From a checkpoint of a small transformer trained on Wikipedia: 12.6M parameters.
MLP neurons of a small language model. Each row is named by its layer, matrix (gate and up: input weights; down: output weights) and neuron, and shows model dimensions 0-255. Each number is 128 + 32 x the weight over its row's rms, rounded and kept within 0 to 255. Numbers have three digits each. A neuron's up and down rows have the sign that makes its largest values positive.
Before each neuron's rows, "fires in" lists the words (lower case) most often at its 100 highest values on Wikipedia text that the model never trained on; "fires on" lists the tokens most often at its 100 highest values on Wikipedia text that the model never trained on.

fires in: "was", "has", "is", "were", "been", "had"
fires on: " was", " has", " is", " were", " had"
L6.gate112:120119089109235085113115107069069116124110134153145139148137147142154118081127166118143125100124095093064106189119139133113126132178176176162157148114075097140121142159134186150120140118102148147139155098105100155081098111088136131127143143078141086205183105109108142137095150115124173111106107086115180156146106077133147156148114067209089117135099104086137090195132164163128120139176116179149093179147090165131111122081188147109118147110071214127128157093094142120108088118098099144083120135166144170136150109142116143160094168101070091151148149087150116149099154108163129197206122130164126140167089112130114140179167067099109142161121180119111173159121170118165181137167152084067136091167121150091145106123075131160114132146088096099140056187176115083132146130122124
L6.up112:091141114097132173109172213091115085164069138128133122117154118112191146181138112047173131158162108136136146117101122102136143132137133090086149132175154104103111164171160147153113176108107167126077099145087145120102072158112132100133113106119129137107079127162102107156104144115093111141148145121185141107073151148128105074105123137081075131138091063144111156088140118187153134166173116071118112129149097036128100139128164158097113158084137158115141170069076105087158122186100117161130164105175161065068152110161120176124136071128129150145069092075134089102145151095109085189146098096128150177163132153077103092166148085116086115106123127079131141119109166195169160024112155065139133120119141144130127147117100143146110130105124108160132124112118057093197140174086165
L6.down112:120150154134094145128052075174103201119147119189134081122152118111148152123129155096102145118165152218159110103124119093142094086125142132102093132174143140164123113068109107160114132176089126159144101061177143136128177114142169147149104132098175145145156130115149114117144098164126117089125102142105114111154120093159177201168109186204116130072115158118170126122107143078124192133102131195111078103114172109160146159162109085118091102148137183119127158180114160146092135137183101035189102128090109118141151123118146121076123106160141143078150087154141104086126103135120169104127134138148095133146124076122103055172118133104146097149098147144101147125131102099114054208112110183112121140094101194107111111138173105042104155115146135120138154141040098186151088173122085

fires in: "both", "each", "either", "all", "various"
fires on: " both", " each", " either", " various", " of all", " entire"
L3.gate417:177148094219115137104104055124122105086183152117132108102146113142147159143147119150140134158171147104111165136158126137168143133107102156153210148158156136203202114121153100128139166139103149119167152144147135125106157164089109127114123097163126178087144108153164110097158190107080140157166145090129068131192168146214069172121148056090079120188150169130142130172119115120165101113137175131141108132149147134125134141184112118128134136116091168214122108084117113132146124132061124176139137055133156121145153112154066112157135127105126070156159098057113065131070101175113160140171124098133128124071093127147097092185123118101136112073126124140147158177176101181096087085104122120137133127092170137148053074169165162118145180106104159121122164081129144108096165144118129
L3.up417:136147133136152116072139124144158110081125114119113084150146128054123115126134129116165104188141174153124135086122144134106123127113142138156103150180145167135095105175146200102144209119204122143160067104147088110190066117067126058108141143161129149162152163103184163064129058148136150120132168088108109144144126160167117135130106068112165176128111109088155100136114111135131130150151147186128148089141076100152098135116134136144121177170135130120185154148124146092074101129115116079143136116130100159056142128119093102182137119109149160197074148144210137113185181169124096169080102095140180150134101155152133152134158131203115117160056143110158162084201141134151067130096164138137124090121157047083106113128126144092135196091122139160132075158141095126181152097134111
L3.down417:143106138167135152124124239123091151158060085099113142188106174106150146099127087146119121124144167146090098162183109085080148136090143141157113152140129162102059152131164223071108251194225102176105136167110095130156094147151134118149112113092115154119165188115095117121119112122100119164123124146065122156076130108126100117105143116118125102090144140155153161134124118098114146150142129141145205133111143144097115108102121111113088111148109160159140126124152099134137171110157198065090133090096134136067059100149135124130167131112106166148215124149112184143146120094103123111124135109102124133207102145147209142147120125170176136152099107080079110157128147115124124140166137158139099153180143115131110153093096132162120129175162090133050083105146092135183111105107124

fires in: "was", "were", "been", "are", "is", "also"
fires on: " was", " were", " is", " have been", " was also", " are"
L7.gate445:128179136086255160141148160175100100184089165167114101183082129111098203150122118129116185120143199096119159051154143083114111104143107099171121143129072087139154171163141162134125119112122119070100122174152064137120068169110138136131131146131135092109150135103141076166127110170111132168136135149177095141156188096130172111154103064152074169157107184157123087150085117121132135158131131095097155112179213091141203098154113152109118130164121096119119180133110119136120093136160162137100187119182172158124139085128149167162114120135153097165101124107110084110174129123122144107129143159160107115112121109121100102133120121129151124105167168099133170118137136137170148149097121125121127148099196152132097093151139177113137114084089144147147127164133129173163041168024117
L7.up445:146103105036125137162171112198143139176138129110163085144117150100137113099095121130150110119163178155090145128133161110104124136153114099074117181092115173164106141072169091144095090121076150077121127093139155105124062098162095107166115170118129117107161146146116142124091146117138139141175107134114147151110170134157129159135118126151104167125085166144144144106058174084159132170104123114101134024128102136120113141126105136136101118151152222133106115162118131154090107135169058133166192150110180130099141134138128114157108181103178161183095085171117087142168110132116129135150081101192108105131134108098100160212188138097102083129140075094048204130097116155194129120094134138156073097141169144155124160126098121142079112114048124121147133090143070203129083088160146
L7.down445:108152094106137085098101125103149177162099091119101137136165117097083143147115102135088137123154106141133171171135107171169135123154089157122159148108092053131183176130182113162147148164000115133108160086179114082100183136117128150122085117170101145167122121173091150133101084114133125127085080129126129080159096132152098150143110085119166089091107145093092109107112087105105106181138136181134101141072116137078131157134132098088090114086122156119083123146131125132100198122138128049142122121190095104137129138127109093139109111169141116149136130126140109110104119154140066151142128171132150121155116039058098170172069136125132103154132168054120123162148094139129164145169156112152085145086097180120211184171089151110058092125114159110130146109191050126182145087147141

fires in: "no", "uprising", "predators", "print", "enterprise"
fires on: " Pr", " No.", " pr", "pr", "| No."
L2.gate258:152165097115067150116115132173164145131105140138084113146068107162093157119144134152151124152163152169128143070163094178156185131066122144095175118184148191174061130184169175156129148122170139099125129158125201128121107154070112112153100089147106145157128116146101177133112096197170122116154139141181141103167165152123140140082115185070174062126140129136131145103142071162124060139123118115162167131147125182136097103107108178133050157156205105122164166142098117158134132139109156177115094131135098117135137121116128122190144133132188113128148132175180115146127117099122188151110084133137089138081145181089157172146192167147142068143173144065153115147176117173108102072105113131161102079095142057129160132112145162151123155107098175117189137170129126196136120108097088
L2.up258:147103161154141085139143101100156105108105130158098119144158099094152178146155109083175097131122111122130127143090200074095083103163113127151174081126131139106131171155154108116113135064137144081119141050102097113153097132146164154127102164108103177140118089053150154090056091079108091140145136098168121110128108081193110108125146133118103159131125079131091073113134158089160096131123093132106141122184141150191094134037121126111134118129202123110126100123109195132160094110177189149074170143145128085133115137108182149134109146141209130152128183118144197130152210075162148217167095114105140061094088109144171134137081175115088156166122122136123115145095108111131130072105100077106124125135123135099168157151109080126148116138155178111200154092075145132129103185142156
L2.down258:104142116139128140156089095199162157142129110166149074076083035202105109099128097114148102137177150142155127070121094160147098134102121161157162130147138136134139086153115155156072097053071145122135062119141146155144114126089115119133097131187131177093122045144097117175111099157132111179109073118153158070129166101161182142158130181116177108146105141116128109091137127166136132102141100099140187132096078149100111074142137185085126116152147145080151144102090128138132147140132127183147072116073134109133172189147145161195158160142157110102146085123143115132122151128136129149066130047121123141122163106042183122134168189104096091144168108140124139167166106138117075108146132099135088113132188093095141124106102153145152108059099118150192146136054189182126143138099125

fires in: "team", "club", "family", "side", "clubs"
fires on: " team", " club", " family", " side", " Town"
L3.gate512:135162145188151142141163175125103134125090143163153177118137163111086115168122140200103095137056170111120098141142170107090137101119166123133154157098020116139175108132096160128052138156140132143160137125126114176126104119077138140175186152121138096132145180089064118066103110120179125107193106155104145163143137151126178179108126142108121146080163133165139073116090116156114126145064138179066157129064141136104160120107209039117088078091150117089130149161133101117103086153091140101173165134134150097144168080128166162150070100134098096145144120126149140179160155170116068106187136114160119134160180146113110147158170136160128130075098123142102114146149142124122152122127106130069118115102153153087153062210096127129081134139166162115101079182170118118095129145073108
L3.up512:129126143158125156121099201133107166084106113096150129114169118121091188201144156169133091172089142124104119126143182174138136115096141088132159162071085172116144135079118173092107119168197120166139140115072135151098097148111162068129180145150090144096117149101119172097106118107136090120137127122105087113163090220117103104163172173114127104170145182168094101109131081115142115111137213079155099108139150161091114077093174168182116134152141110165102119083155112167183095057156100102070139098178120105103163115124134153170046147076146064119161095153144147144148122129097123100148138161142129129153082157164142196110183121155095157155140121113127101115083131026129147166179111141115078106157182103166154120151093151085133146081145111127162108171128122135093158134148162
L3.down512:113081123076149129097123125072106135072089117093099083128131071116113142092144102070156123114171107164142104118106103088103156180161115156151054014152164095138150162115099181160138165094148103149184177182149141170169172101163120090116047100123114084118157133170159112160169155104132117167068174142126143069107099134142137113155190166072144176123112173080135106153154145097162172123124150107182076131110131130176153112165136144195157117125090103140149103109112193133164123108120127164106087146155111185101090148154105134124178124116140108129079111166106056088141118083124114143095132121101102180114081156134153117109100159119138168132159132104122144080115154087063131117180107166155128082155134093141112192135105138084129168113092100162182163054104128086151122135106103

fires in: "to", "a", "by", "the"
fires on: " to", " by a", " by", " to the", " to a", "ed by"
L6.gate175:155133144178128131128095145149102145097158143143094084154107127180126153096100160081100108147036063173133117140146132098183076122148153131118132185141148098100102197124137148169123150051164113114087153101087138106146114191063124101135189106080159069117129133129075117095142143205158132138191126151155101134103143123173115142145068146093143130125181113129104099102155176083108172149171105130147103142143122115096105121138192100120135085113137095128119132144126116114094155129173170096137138068100157094156146083149153110132125182171114145147185149079116123129171130165123150052099081157036104162206122132155172142139095081135098120107167149127054156140131110133123112138154090198162085155113162151180105093099137151115139162154143123144125142199187121123108087051129155
L6.up175:087174156121119150144133146116123159157163181137120093135176145142127147100108102069130175127127140116130118137137203162070112116160089083170177098139171095121152160115143153130115141079109111097159114080134151186148080179125164138139173078095093115106095106128106111102124089102104164155150175059128089162110161084165060123115105154117125205134120126167119161160176124101137171134159128120174154153118135104150095126126119125117149102092127115070126197101042054108176129120145177156122071139104138124097170079081144147183148142143147104145113124156080171117159157140132120134105187135138107172132137169220119058195096080189111114153139112167104181133110108106147168142066084178109100170223164129093143114081131079146085102135105128120115174153123114091105138147126123
L6.down175:126123177133167165091087192142158103118151089151079109159117137209166101094121130145159114131184155159124133117145131102132114165082156124148184131109050170085116155138100147147133175170171160084135119116111124138121058140059175104093144152143094138131142168195107098109108134174050101148175124158113098150109098070155124154075074074129167063121138179119059101161065141119047139115122196153123145107129167102182183125123116138108106123148140142117125116086133124093230130122117112141162143132158113092125082122130165139187175111172047143149165160129086096131117075153134198149091141204123142141147118140111151132150152147139157171124143143148146121152152136085129123154075147112153129096117174118116108142163148078146103101163132138139129125095172130056122126122080069

fires in: "can", "not", "could", "cannot", "might"
fires on: " can", " not", " could", "ot", " might"
L3.gate448:189145124179108104141116100156169147170115152193149140097140130134125143157095162134140098146047078117135098136149100176151154111100183146138122174116113142096144083137130142118177125087116166097087069137089068081078089081113094194173166169170118160161107170081130098135118113162131146117145094074142101110097122119140123110139099122098163127084112177135140073182131126115153157108139117164110105102110177105147071200160124111087120065107127141120126070157160180125127108128123124160174173122181148115111163140201186106113116114101160103112126119107157103110083178156103045062156112082150159106166118166148124135146083116104077136122045091136126138170156153128121130135134145123125090065106061110138077096174180086102141135160152177129090164142105092150125116134057197
L3.up448:131131126168140137146133130149183122138110151125128125096149128121125108127078110123138122127082112111099165094173121142166117124065174159114143172135150167111141128142089141147147084133131127102119134088094087090123103085135119144161136144070136173135122121100088138162075089214160171069166183083130105116168102110141108156127145173116155084041147112129140064110140130160165085103124144144125147154146120099118073212130144126125088081168150090141137086214138155134078164163111118130158101183161145042129114138130098174181180082107071102136119135142089132175096204126094122079152093107135140150173092073155139103125161158077091039090089090110170125156148130154114069075097156085107105172139066157108100082134163131138154143168123178143063108139148143142080103116088166
L3.down448:082157141144155107143177170111168157190089147078083132079118151102091118137156152131187160123062087099143221182161133122079126120182154146173163150098137134150205119169116164057166116096128145121107125114103124092113138099159096159076121130115128088187123142131099151160121092085114155126176112092163141100173109138123127102125150125038130184140141128138079083160091096093104166159156139123136155134126158126132137156169136132120140138147195119163067091167131141164136158156089164115070102094185104168162167115149046157047154090147100166166128153134149111110145149104074118053124127148159119093151099131121143134078106162124071115144130148099073120173147131137154109088117121124117187147163047159150080154139121090153104103122114127123111136210130142066148125161158121

fires in: "no", "one", "other", "notable"
fires on: " No", " no", " One", " is not", "Other"
L2.gate315:133185069145109100135135161133129130130120129150182158128115069118093084103100106121073089108122148104098169136155149149101174176105132124153132146129141158167190131142097087169108139121126147115083141138134131087097183192128164091102141150138099133160127098077183159114112118120084110112134151130133153127175192138123184097142147018160114135083177105137127162121082123083140133141130114125149148115180109101129150118177136135093161102118142136146115124159085159118119070187116112101175135052084140112168121128199112021150158122112132134172182153101127145102123124161138133109141082069149196095085120099116075083119089082110104125124111095155100173224184076158131126119053147153095134145103178150058110151106136166139191141164125122097112122141133165174158104145195093
L2.up315:136135149077154073125133155113160129095138125195130113163119141094128156159139108109115045127117120077118155125159157086064200116102174163136093135126143173168149131108144112154106129085151148162107059073123130117099101163125104137108168170118090120185058125113188132115105095037139115119143165120199106049121099155110186130133143081145112151139186090147128162125153173148070082138114105148106149160129190114147184131177119125142162104145127148172072158109066167166124117117072094139150166099035105120190113101180064113137182093109134151137111152138129147115127118107125147102155129083145171111098093140139126065195128158065127159107162121173096136144177071118138104143106094085088134104071125165149180120153094106102160131166134171146175123134151107158126109153151140
L2.down315:133158149141165072216170144088182161177119137125129109126100082137088085154116154135121109113100169123131195125142125120064131138077248135115126072096152183099171125098118149062120127169173141107137125114119160123119103189143131135084174163104136088181144116138141166145134159133104167107167087127160146092183080107123127143118107059105111172112170136128179114106132134108132123104098179112159146118108139173149138104159102179136116126073125126071085134122099147103155091108096141102118119092065134162142137144212117151109110117109100147122083170115139136107130126127155110140167088060127085171084115079115155173146149090116140113148149088045095110082124075143129069156171065156104121089122107155117099145110175051081149115114110182152156123173149182125129129116086066

fires in: "writer", "director", "producer", "owned", "produces", "executive"
fires on: " writ", " produc", " own", " director", "rit", " Director"
L2.gate265:131098145110150202153148076135167161106096109108126152174157179119126154108156149181183118135175094093161151134183133107150129156115168121187146075086085102137095120062142185101165147163074217125089122152127170150107130172145123176111100148187158135156123165164109128052158147154064159161115123173085152169104140116116131106094157167066109154113096112120120141105090154145091098137142185061096122168157164119122137095110101113148122170128217179126144174084137106104157120116125110144105144149198149091175120158111113184111155087121155108148168170084085118097173156109115117122130097115091132109124116080089094126150125157115139147116181136129073119087109070182108191079116078091080131076129128152113146169139159111128130170166102055123180131108171145090142101115106141
L2.up265:124132133107133105138138092128220131147116106128114132147080121247148080128103149092150168113183149105156112181074063102135147152112117126141124168162109159115178180079203104148093158126114146121154155109172163095120101079133108086070123190146103174061124137169102116179138134153162154122165094120141104129150116089083124173103114112072145134094151102040131090119155114096115149138136116146135124176110107144149133126129142152143133132117140163079079119102170108118205132138131137173102102140139095108126100131136081132051128131122128153148145162110091123189051112178076112118132140164141204137143126111143129095092177154087172123098127148210168069123065099168140145145140133178175086131174139130096101166097155121128123141144142080100122099122145166088062057100102126
L2.down265:143062125103060171174112122126132101100149145100129114157123145189088125124088137154165101160138128059126130158112122123125100088124111070132078111101100207125086154048180072156113170158151150130070094134161156103112052093148137167085139125170178149091154109161109123167122174118184141146134106194136107126149142085093138128103156133057197131105128125136144171095142070129142124115195150105087154153129093167103093124140158143055065149086138078097115145088106061136178104109090133119112111115171130066142095133126117135117125162088158145109152109138067091129117114142118138133166148137118162104165087163118120100118130176084135154119147148193070122109099120146134223106105104146109108101114122170087120152151103111164141169135155062123153094124135114036076133092179129

fires in: "no", "all", "any"
fires on: " No", " all", " no", " any", " Des"
L2.gate323:159184161124137076176141111087181126164114084175153107104137184195099123092161106085158121148118143143140151132083122101109124176141175108139123114145131118190132146157126178102074177085103121161150150171109135131138096106129100140088088098114110136180130178016095114151066126106130097102114153111201108154129104118142153123124141091158129092113117107081096060118137123120151059169080154093175115056099140110138115123144139188158144092079131113141094166170151135112149203129143136105111137162164066142184134156149106146097145133119124151105148141118104110078154114099090195155117081086093137141079070133090118157181097125104168197130063160177120125143039111178103154116167131101130134107172138126146099106183134100134164097115157081094073111097078081135138150121138115
L2.up323:118143084122098081121186133165144086166144128194183091138116081138093139138134099164141093127098100089132134167143149137132108173110152118177121098176131143151102098151166134168114107141184077106134121174119137066138109178175147194120114137130074084144121143124089123133107185084164133138162141211162105107183139124135147108078173068141180077146139087091173133196151088134153096090088145137134141139112164162143124136151108102188167119080110157113100151118121184104131111107177193124100093156179090153125105139186132118060126060100136139132135140103175094074091185076103155138135143133091124143068091127075152121131048150146155145114111191157143131120096132076138150168158161120167129149131114059161165141142154119134118168114168128104134136105150047094090204158122141
L2.down323:104231123102114071089134174108168148136141143135188088110133123115124135138138189153117108092098086166125156067108151161110102151118135095161188115126129143175111095170128162119091134144086115139090168161143140114097161067051115139091082121156119134128090103105111135152050137108077084144105094116205127134122105107154128134103168125139150127097128159080133099194098177110119133153120176104111078085098136121125129098157113152205210094093116124144049171201116133116155125122108144089118152155072058152148156119141066114111171108128126154119108143136144140062131135067127148134102088166094144127102090116097185123184137132122144144103095153139161134146106125122130088087130162137085167200136114126182112195145083100159149100144144128113095145149129136069167225151124169

fires in: "was", "has", "the", "a"
fires on: " was", " has", " is the", " It was", " had a", "ab"
L3.gate545:108126089122120124135163103105164150187140086164121127119152105192120095150117173151085178075151118126118109143106145107135160102098092117106113052110128189162173150138152191140121147146077141060156088098141090170154075122109123186076102155162089114139162109093197101062123126095167131095131169120051148159111143106144146128106075136122081153129087124151107106114110139125147147161078135206146082120102112177152115148085090071153148146129129140182140137112105090118104177095103171130155116164127148103131146163134174112074073144155168136134108041072136104127101159146134099080103161089160140125164138064088161113126127166146049067183156175092152103132128145163130103156070139138148086098144158121110179085109128081117113138092066137102133151104180090084085109086119088
L3.up545:103167102135103164161166146080042091153121137123110156153152197158129071141059079147176149125109069157139120135138122142165127128178044129110139160128152123100127100110103194156128071104092127123109084132141089151173097163096100180101142091092160087152169105150134124106144107185113141123166092135114151150096122122171181144135127188108107163073081123110058133104101122084151121183140137157143090117058123124121131132100088129114117180105159121184104150200176108148072126161155111125157168150156078129114177142111108100109130107139175142119121154092087100150164132194105119056105125176229152124131117117110117142145170113107140105160145141053172112140100157161150101083108127120112099124154124074085119152143137153135080053116088107094101148081104158109103103108116050
L3.down545:080104133137119138136136176127154116144104142103067141169102140168135141159134108100091157141190120092113118179152107091103128194127143139085075136062129142143141121110124046099132120183120170149172194157151112082149139147167154218129144108176091141107121149112150116145113137065081153127102131125187135084159085128143097116122175126111113139178138139094125162164117144113120155119104139082133121137160100164159147108123108089112128170142148156071091128127226122165153131147112142139116110146097130102035127179096148161110130139165181155051112153114137104117151131152177155178117147094195119194117177163088137165116120125132203130101154174176100098083165143127115153120083116127134141122115112179097104089206083111073131207126156133158153164102093093067129087200159139

fires in: "to", "by", "against", "of", "best"
fires on: " r", " to", " by", " against", " of", " best"
L6.gate626:139153200135113142122082156153126153119192121067105138112229126146040109154073103185131137168176128188107165120147138115118139124183162093144151092124157163134088108093139122157155127117163127082129136085127147165103117119116110095121138145128100111160070073130171126181152116161064147123174143112132122100090118102161153093152144081166154110140090092147143148118151129161084130107151118164030128149131096160144098147098115135170178202171102123174119134107162104151141122135179130147128116078098159093116150072124081154116138146143142117131159111096174118096124170149153203119202109135135112099187139101106101126113086110097089085200120169183101166197147139122159054136058131126092122127183091133176158086159096132142148173165123152128082096102119090136181091150133141
L6.up626:124155148093154126146123125168134102176121108164089110070159130149127057157051122079127126135160095071098133112133122125066101118159112125157114160133128105054137159147132116098121127065144069202125089110154151156135112170096137153195179086129136092099075125158161133152078144070135123134157161168096157141126125096098110106115107124025123145093090182126091122057119047145152104085121157055141153128127111145101146125137144135157112156107144132128100138172158157145147091130120179182119125089115099111110134130109167124124125147133109185156133157125120077112151142086080062112118120138134176186118124136193080129130080126145108083116098096217147156142111085114131160104120139127101100153136193177162131076089158111095100110114139186166102243151183105128094099119122106
L6.down626:142150150108121172177151169135128091146193142076114102138121108152189147178107096090143132160077083100098163169132088166097144117132061105162152127139152169093111111129124178110150111081182119086138153141079088170111104156093104147096157134093097143116128113082177152105128050146082136152161158141098120094179111144180180170085088140039144143157120081066139137089135100179138119124150178148088115090106112120095096175097144118180138123144154178183147127135135135167131077125141144139053125103131117099206132146164133150154222144149140107137184135082094161096169180108094131101157065177106120135109157127125122161121109093127183143080136142158111139165145152129086116118170162164151063190201148165132164106169126154116139145132109134112091084108155143109085111118187145

fires in: "in", "out", "the", "from", "on"
fires on: " in", "ed in", "is", " out", " in the", " on "
L6.gate562:108128172111114073129161134154072036183117144112148150154123088168102194143126129085165115116135162123129133096072200105097171102060176122171177161154152160078075124204085142107114074108123159154138097120149131149078191133143183163108058154128161136151134083150106150113182144153105182182141117072150130127164143084119119062155096102179149084137163101127139107092097079151082109160120099139122096117125148111137098157116116061125187181116113124082139152102116098122145172147148126157143188130124091085070142130105169121109108162055150102146117143119087168127108108160107149160126119129124143163099142118150107121152097085174087122138182131166166088092119106188136164141146127137147152164078126149093155124043114133152173121107100112148113105076159180093136099171110177
L6.up562:122069111125091097102121121140103173154094120130115091161207163106142164153110129113156108143191146085160142124130125094120085034115153156130132135176112140123138114185180179112153083075194093113198177142097113165104146141096117125115142104108177104089085152119099069117080091118112082123092093124118125158151121123141159076109156151114098117134193101140077052107169125193152129133100125208065096132120068119100153118073158153116126053106103163131082164140085051104119164159113050139131158132163047128115191132136127122145094101134108138142101074076116118178136124138182119131117130145151156131151153105134122149123117105117107187123106164119148186124133064150102119181160166077143145130122141177108180142111126151128129090093082157166141122163075138175150105114104117
L6.down562:110109103131154165142126133087092098196131154121098134133133188151138131150140184180121113130106105065154112088108171091093148179129146101143150154147028072196150113163126140109105119087230164157134104157174156143085117172094143162142048203138131156145121112110145130131123179135091168158064153099130114086125156137113114155143130174163131111112089128113157126101148127126125098128114153068173130108152155116124100150104131138170133172116140154131142140135130099027130124171123138107072141105029171103132171128108171121094136147071160131160178101127077139111071117164113112126114126094111101145119143188137135141187064066110140112107122146164149081113151161154128184057136112199112156089091142126171085093102121090146143151105175105151153140103201142140117113101120177

fires in: "on", "may", "however", "april", "december", "september"
fires on: " May ", " However", "On ", " April ", " December ", " June "
L3.gate637:080151150111146166090051081069148157178157114120086078095058084174073085122114096172126145121160152078083154147090102126129096079068115140164140171170149108082093125149114048129141110030164103136123137141132097177150131077165111138121122095156091113084098122120095104167169176101109088168145104154146112084125149101128132120071148136127121170144160128092082121126127050123167097107144091101146173135155171129075125114137190168113086140130150149081113180139104147138139144149099166159118099114064109151081115115128112123150152156137126111124103202099143172137074095146095149191113168126176199150170166118105101081179119132095103172092112153082122122177136065158114125098202122083147111135147083130090138134083113193122120153151137127147103163105112100134107136106141125
L3.up637:135100116074091135102110163087161110129155094107159140170151113170129137086104118199155115121149104131145164144161102126137152114113109101135103112168161101112127107075068207148190069152116092174112157104123211158147073095089154092077150109065143091111135111126139185117087105163159063157107146229153138059140132141109161142087102140096111143161113149107133078116162084154106083123152104100101079140079100088144151155150152096108126100150158135099083093155133114151120133177167163142140101160082128090110093121116122091115051111110164157140086170100174123100065122163123088148154062134130178166173143123127084162147161092112057146112112128147180103105150128185192154141155157147179124176124130123143112132085145106133091145140114121113135108149087099112133057220104134
L3.down637:165046158141116097111107175144128119121108085122161078108139107123093149105098086177144159119141070115121170131164142133120134123086094071120096143114133071129169133076084190090185126170168195191130148125105134134134140075078157112087094139152149118104123159116096168099103150175123133181163145131188158125105121105107085143157076107171183140138164104089100149086128131102139099102135115080147117106096126117162149084125128125077075083143143172135093057145187145101164080133180144131113170156083113120140116104138150121127157130121166127166143100080147156141089148167107135168156137225179127140183080100134162123161113079143084160076060148160165151070149095187119142175136178152113139160140114092116120136140134054056174109132109115149107097192130129136152068149087148

fires in: "million", "of", "days", "year", "executive", "96805556"
fires on: " million", " days", " of ", " year", "500", " executive"
L3.gate611:128109122098165176122100054154178146115115119113161134163116120124127129187094155143105190127112190104108149219135087147193137131123138171178101180125134130132154094156105039118151157076114088102072154085167106115100128085136142104107108112138117122166092154157120092121129136102170066169101106176084104128139106153109094078188148114105162119132122142139190119186127118177184168126117121134133122158195087103102140128107115129137139079153118115186107057134103173178155064088134125157088136107131122152112203073140127099177149189121083157127138083164117152102101159136131107117165137130146116138124170104073120081098147124091132091052106056125126137128138086129139050157104125160093107144055158150138047079098161139138120163151092118135132129067127128132152104088158147
L3.up611:111225188209108140123111108170083124119184128128069132135063147117083153148057158122113161092112134143110132242161121086131084092131190150111147110128125155128133130104087113089135108128156120128128136159140139140141073128140165130126125121117183149187099117197100105085116101106200149132113094131129110168108152089131162112152171125118144067149141138107121134180130080151072174055096105150113072144104163139176097116141116098096094122112147117163157091202082120148130118064152150167061193100138193134187110098133135145129134107151106161123135147159109140163105161174084138085128093160096115153129136107181133153100110119037131066093135059155095126103131107134133103118129081143136149133064145120185170114156122131122146121125054117123170133130141128128123085176136132
L3.down611:142170146121146131123164177113125124108174187120127154116120155119101095126103158192149169111100116162099087139142111110135131119179154097074157086097106149127142126100077145075167165149163101159143076137138130124125072165168203181147125144095093112159156094124118151140072115172198125167170069140126142118110080028126191147099104155123059080115128117161115100113092121104029141090135121111120071116070100123149145109127141120121090182123121144120162114152116152063114131098115131139086097186140100075169058165126139188079110060133140191173099133170101110170117086100159121124134138173125147134108110142154115109130110126168126138123174168070155114145110116150062155144137110204106179090138104085126157091159128125161134181157087111142114106185138189163112102146136082

fires in: "both", "other", "same", "either", "each", "latter"
fires on: " other", " both", " same", " either", " each", " latter"
L2.gate482:163175130141111130155159150130104174140104149129119111155151101136131187226114135141148108103150115044166140115105128203153152118168130165141145142154150175172151145135111144104171150112076122102201065197117130177120149113142141140074159115059084136153119134149160156122189139120155113110147170199154141111113089112143157118104157127139134099150177139108127121131160117137074134087134133173133161119103094044142146088175115179154144092136172195153070111101095167148211129145145103132088102104186153132148134116174161115153146173114072116113096149055144066157148050115168172098141126132158160156123084094160147139098094094092119105089115081088128111141158153098151139127099123196142157174121104093126070138146093103147184183153090143117101154130140141156059122149175112
L2.up482:144145170076193161072173100121110163083141132154147090162146182174107121070065090066095197083096135149088110166151149096169130177086125088170099171162161119149144130127133113103119138125129173070097038225199160129127119126127142098110117102130174148113125116139162124101139128171170187127148092167154083158119105098130092130126077133137118140142125082130177118158064114095130111051126090097108168091070093125167107144113128172106084122129117142190111102120216152183095088122123135169115152089085132107081180156120122081145149119123090100120096113143092182155066104150157139116137072112168176115126121116169128125130131103121144104125158074134118138117144114099132079111104149078132140107143197104092108145132151127120178115140105142149061120114094068086139115121164138
L2.down482:130173141100192156159186006096117171110145144163207126148092155170088118120106075112125211080147120117121140138129111086116082154146120100155118123131112101118109132150160138127092121135061095081108090140233095168180094142181152114135140108155139133131170114146154161109129123185168178155146076113153115171158117086133055137138094104187107121144115104075122138157148122142194108051073121107147138128144142163117139148097122121118096103132107135147086137165155149182113099103118139141114179140078122160159173115077149111120115133113159093165129105133130155162026135112116108092146072098144106138107114094129129125160121140127140132094141088167152112107162168159114078074115161074138116083142222155119109126128162153071138111124068111134117050111140084111130160147106115